config = dict(
    num_hidden_layers=8,
    hidden_size=160,
    num_attention_heads=5,
    num_key_value_heads=1,
    head_dim=32,
    intermediate_size=640,
    vocab_size=512,
    hidden_act='gelu',
    norm='layernorm',
    norm_place='pre',
    norm_eps=1e-06,
    positions='rope',
    rope_theta=10000.0,
    rope_fraction=1.0,
    qk_norm=True,
    attn_scale=0.177,
    bias='none',
    tie_word_embeddings=True,
    parallel_block=True,
    init='normal',
    init_std_qkv=0.0345,
    init_std_o=0.00863,
    init_std_up=0.0345,
    init_std_down=0.00431,
    optimizer='muon_variant',
    learning_rate=0.00386,
    lr_mult_qkv=0.4,
    lr_head=0.00652,
    max_grad_norm=0.5,
    warmup_steps=0,
    schedule='wsd',
    decay_fraction=0.729,
    decay_shape='linear',
    final_lr_fraction=0.0,
    batch_tokens=32768,
    max_seq_len=2048,
    doc_mask=True,
    z_loss=0.0001,
    train_tokens=124000000,
    max_steps=3785,
    dataset='wikipedia_en',
)
MLP neurons of a small language model. Each row is named by its layer, matrix (up: input weights) and neuron, and shows model dimensions 16-111. Each number is 128 + 24 x the weight over its row's rms, rounded and kept within 0 to 255.
Before each neuron's rows, "fires in" lists the words (lower case) most often at its 100 highest values on Wikipedia text that the model never trained on. A number after a token or word is its count.

fires in: "as" 53, "films" 4
L3.up579 [ 90 158 147 126 109 131 124  70 149 136 121 115 162 104 146 107 120 128 148 136 116 128 126 138  95 145 117 118 133 128 117  94 164 136 104 153 167 120  90 150 141 143 139 111  72 111 129 136 141 141 146 111 123  98 155  84 117 131 122 104 182 168 128 133 134 132 158 154 156 134  78  90 143 155  94 170 180  98 117 143  85 155 125 164 107 105 127 130 113 147 115 148 170 146 105 157]

fires in: "s" 45, "campaign" 4, "corporation" 4
L3.up485 [134 151 122 146 112 113 113 185 107 120 128 189 116 144 142 148 102 103  95 133 126 138 134 122 179 144 126 104 135 104 165 129 111 127 104 109 156 103 130 115 158 143 137 150 110 113 139 104 125  96 105 151  99 156 145  89 135 153 128 100 153  56  82 136 115 149 170 119  75 140 144 160 145 124 125 129 105 122 139 115 143 145 113 122  76 109 147 117 123 137 113 124 114 156 160 165]

fires in: "second" 30, "released" 13, "release" 8, "special" 8, "become" 5
L3.up291 [ 85 105 143 136 153 150 135 144 122 114 149 149 126 140 155 120 129 151 136 134 144 116  79 142  95  79 155 113 134 152 155 120 104 138 118 134  69 105  95 103 138 118 133 182 145 160 150 141 134 133 119 126  69 131 116  96 131 127 101 160 149 136 122 177 108  87 125 125  99 143 142 129  92 145 205 151 159 139 158 151 103 128 117 120 101 111  96 119 142 116 113 158 135  90 132 104]

fires in: "would" 29, "new" 19, "now" 5
L3.up477 [127 188 112 128 104 176 116 152 112 130 128 150 116  95 104 135 149 112 101  83 138 137 103 145 121 117  81 127  90 118 130 125 122 127 130 165 159  99 105 146 125 105 139 163 122  88 122 179  99 149 148 176 102 152 165  98 128 114 148 157 150  93 103 135  86 106 140 127  90 109 103 113 116 117 105 167  96 128 136 151 137 134 145 121 151 112  78 110 132 193 112 101 168 135 165 113]

fires in: "second" 27, "production" 10, "military" 9, "seconds" 4, "political" 4, "products" 4
L3.up578 [136 128  85 125 140 109 143 140 137 136 121 107 113 111 192 122 118  99 120  91 120 157  76 128 155 172 114 140 126  85 150 103 170 143 135 136 164  94 122 111 104 115 163 127 106 103  92 119 145 129 113 144 143 103 182 123 177 126 157 124  97 151 119 152 134  81 114 184 133 122 137 138 123 117  88 131 120 116 164 115 133 147  94 127 105 168 151 125 115 147 165 181 185 119 135 125]

fires in: "in" 57, "until" 19, "of" 5
L3.up151 [145  96 127 102 145  94 119 126 111 168 123 134 185 142 110  99 178 118 117 141 148  71 135 125 147 151 124  67 107 135 120 119 116 122 117 147 117 149 125 148 124 160 129 164 155 155 117 106 173 147  60 109  68 187 131 136 144 101 132 147 162 110 148 130 124  81 109  88 106  91 114 140 114 141  98 114 155 142 103 119 139 120 137 147 131 136 115 172 156 118 128 136  99 137  97 158]

fires in: "none" 18, "second" 17, "position" 7, "environment" 4, "seconds" 4
L3.up115 [165 112  99 109 142 134 112 134 167 122 151 152 156 111 118 152  97 144 125 129 144 175 129 108 134 120 106 129 209 129 134 123 140 134 127 113 106 116  86 111 123 132 116 147 140 162 103 105 103  88 123 151 160 130 125 131 109 137 104 147 115 134 109 152 165 145 101 158 133 124 160 123 125  98 169 115 138 158 106 103 133 122 106  62 103 138 130 130 110 153 115 105 175 128 133  88]

fires in: "won" 15, "leseurre" 14, "western" 9, "les" 8, "indonesia" 5
L3.up67 [134 135 145 133 148  92 123 127  98 137 156 106 130 145 135 111 151 156 133 148 168 158 113 133 108 101 126 163 123 126 141 149 104 128 135 108 146 125 160 170 124  77 112 129 143 110 118  74 134 100 159 111 109 160 126 136 165  59 152 106 155 146  90 124 156 130 152 125 106  97 123 149  91 111 157  93 120  94  98 109  91 122 115 137 124 101  89 165 124 141 137 153 123 173 122  87]

fires in: "and" 93
L3.up387 [154  94 119 104  92 114 110 150 151 162 111  99 174 133 108 107 210 147 129  97 121 140 132  87 137 124 114 122 155 151 151 125 162 181 126 131  81  70 149 150 116 164 113 115 119 138 136 115 135 109 163 156 111  67 134 103  97  93 110 143 110 110 108 166 120 143 116 194 132 119 102 149 105  86 150 152 131 102 121 132 140 140 133 122 124 117 160  92 138  79 156 126 132 117 137  97]

fires in: "between" 20, "become" 7, "records" 7, "release" 7, "week" 5, "record" 5
L3.up391 [164  88 146 150 117 170 144 142 172 110 143 137 119 149 142  98 119 162 159 108 183 112  88 122 150 137 146 131 149 134 103 121 130 124 150 170 138 105 125 106 163 139 119 171 142 112 123 117 139  60 157 115  86 133 138 155 123 147 137 114 165 125  93  98  89  76 133 133 123 118 146 139 107 110 137 125 114 119 140 148 154 111  97 126 148 108 158 128 142 126 155  84 173  92 143 130]

fires in: "into" 18, "are" 12, "now" 8, "between" 7, "another" 6, "year" 4
L3.up409 [103 169 124 116 136 105 138 159 107 131 146 111 121 159 158 139 147 121 104 151 154 127 107 146 139 137 116 136 104 130 120 116 114 129  84 137 127 114 154 172 143 138 135 157 121 100  91 165 110 139 110 115 144 123 107 121 171 122 161 117 136 108  88 122 109 120  47 165 150 144 145 129 139 124 156 150 113 122 158 116 106 107 160  64 162 133 154  99  73 101 126  98 132 161 102 100]

fires in: "would" 29, "could" 6, "successful" 4, "scully" 4, "access" 4, "should" 4
L3.up310 [103 198 123 123 129 181  99 132 144 141 131 141 127  89 136 143 145 141 130  82 151  75 116 122 149  73 158 128 128 116 116 153 119 143 164 179  64 108 125  91 161  91 133 158 142 106 106  89 165 128  90  68 127 138 136 168  80 151 106 126 172 136 115 123 111 157  87 133 160 122 127 115 124 154 147 162 144 105  97 111 111 115 118 129 148 136 153 193 142 129 122 137 122 139 133 112]

fires in: "july" 28, "and" 15, "united" 8
L3.up8 [158 116 116 124 101 140 112 109 115 109 114 139 142 119 102  91 162 136 108 119  46 160 113 148 160 122 162 120 135 117 197 122 104 170 146 121  87 119 117 129 143 116  86 149 128 119 113 122 130 146 146 108 104 145 152 154 181 129 101 147  86 124 147 124 134 118 148 130 137  88 167 145 131 114 110 105 165 120 106 143 128 137  94 114 104 157 108 151 174  94 120 119 138  73 146 149]

fires in: "the" 65, "its" 16, "s" 6
L3.up584 [129 162 137 112 129 151 159 110  80  76 103 114 135 118 129 122 156 161  93 143 146 109 135 140 116 152 121  79  91 138 128 115 124 138 123 142 138 116  88 138 144 106 143 147 179 148 112 144 112  91 130 131 111 158 114  73 147 102 101 134 147 165 124 108 129 134 124 100 121 156  56 167 135 101 147 137 156 124 140 127 150  87 147  96 130 153 128 140 119 173 133 131 113 135 134  81]

fires in: "not" 29, "could" 8, "would" 7, "should" 4, "dorotheus" 4
L3.up234 [135 145 151 165 130 119 140 176  99 134  96 107 100 160 127 133 108 123 128 119 130 130 139  91  87 122 151  98 136 136 123  97 131 169 138 111 111  90 128 148 118 146 157 138 139 117 135 138 119 131  63 140 129  90 115 186  86 129 128 178 145 182  91 129 176 126 121 146 137 133  98 112 116 137 150 145  99 114 153 112 138 164 142 155 135  95 167 137 149 136 131  90 105 107 137  91]

fires in: "been" 24, "its" 22, "became" 20, "and" 11, "an" 7, "his" 6
L3.up549 [148 130 165  95 112  98  95 145  95  93 130 171 117 129 119 115 116 114 116  95 111  97 153 123 142 108 134 127 143 104 134 129 105 153 101 134 135 106 150 157 156 169 162 122 128 114 155 168 139  80 136 146 119 169  97 111 130 101 147 172 200 134 130 147 154 120 116 133 151 102 122 132 100 139 111  99 122 145 171  74 118 151 142 166 117 115 106 176 146 105 131 138 108 100 107 114]

fires in: "her" 48, "the" 7, "his" 6, "mother" 6, "s" 5
L3.up561 [153 104 120 132 134 153 123 128 114 166 139 147 148 148 184 152  91 130 100 157 131 131 150 132 138 171 154 132 120 118 169 112 149 112  89  92 128  91 155 123 123 125 109 145 106 115 132 139 160  90 164 127 114  99 119 143 138 107  83 135 121 168 160 161 158 127 116 115 156 170 129 134 173  94 140 138 120 120 156 129 121 154 162 136 140 124 129  70 109 165 170 118  90 114 147  87]

fires in: "world" 29, "they" 18, "you" 13, "would" 5, "youth" 4, "should" 4
L3.up90 [127 123 114 138 132 121 120 138 151 139 154 179 156 134 130 154 121 151 139 129 143  85 145 197 116 153  90 148 124 146 172 162 144 145 150 161 115 139 162 129 162 106 149 130 133 110  72 168 111 115 112 114 118 122 121 130  97 101 106 146 127 173 124 114 146 158 119 138 125 123  98 101 123 104 110 116 147  93 112 168 139 137 120 151 128 127  88  99 114 129 127 124 111 144 116 115]

fires in: "of" 15, "michael" 12, "minister" 10, "at" 6, "film" 5, "office" 5
L3.up253 [147 105  77  80 141 109 131 112 116 105 130  98 165 151 117 144 165 137 119 129 110 128 150 141 144 124 113  97 130 124 117 149 167 104  99 160 133  88 145 121 126 132 176 137 159 158 117 150 101 156  77 148 125 161 141 140 135 108 121  98 144 106 144 136 109 107 129 140  93 137 155 125 117 153 106 153 119 117 115 128 122 103 145 146 150 148 139 140 129 167 159 122 129 139 167 152]

fires in: "july" 21, "january" 19, "august" 19, "february" 15, "years" 8, "march" 7
L3.up573 [112 170 140 104 106 130 144 143  89 127 143 122 213 151  93 124 103 134 144 105 149 105 158 165 123 124 121 118 143 135 169 105 174 132 132 100 106 112 106 148 114 158 159  98 105 161 105 129 130  70  79 121 118 113 122 161 145 129 154 121  79 155 145 133 140 156 146  94 156 103 106 134 119 104  99 123 140 105 122 175 111 128 136 139 115 115 104 166  80 122 166 148  92 151 106 105]

fires in: "their" 29, "its" 25, "s" 16, "his" 13, "this" 11
L3.up193 [141  90 134 104 134 101 155 144 134 118 126 145  78 134 125 162  85 137 116 141 162 119 115  90 115 151 173 109 111 138 176 103 135 118 123 116 121 118 149  93 113 108 157 158 155 141 107 121 137 107 117 122 139 118 131 131 136 114 115 145 146 132 145 152  91 104 114 100 110 150 104 148 131  88 100 143 120 126 168 111  91 127 111 166  82 140 180 201 141 105 124 147 109 118 142  89]

fires in: "it" 41, "other" 6, "often" 5, "total" 4
L3.up260 [139 122 101 116 105 103 109 138 158 182 115 111 103 112 145 119 112 117 160 119 119 132  97 157 165 143 105 139 103 141 109  71 119 130 100 133 155 122 122 155 141 175 138 105 127  83 115 168 131 109 174 154 109 106 147 115 186 133 139  97 133 133 113 108 146 142 143 100 112  96  99 113 162  94 142  86 136 127 147 160  91 135 140 164 107 119  94 114 121 115 108 130 131 154 118 158]

fires in: "there" 21, "these" 12, "however" 9, "their" 6, "where" 5, "area" 5
L3.up396 [142  58 118 125 126 131 113 134 145 166 107 140 102 141 127 165 155  84 163 119 124 148 127 161 128 119 112 136 137 100 118 113 135 116 124 112 140 142 145 142 143 126 129 153 148 150 132 137  89 141 161 107 130 127 112 134 169 115 140  97 167 119 107 107 120 172  72 126  98 136 127 118 125 116 187 123 120 129 143 172 130 104 131 150 129 109 111 110 148 116 124 132  90 110 130 123]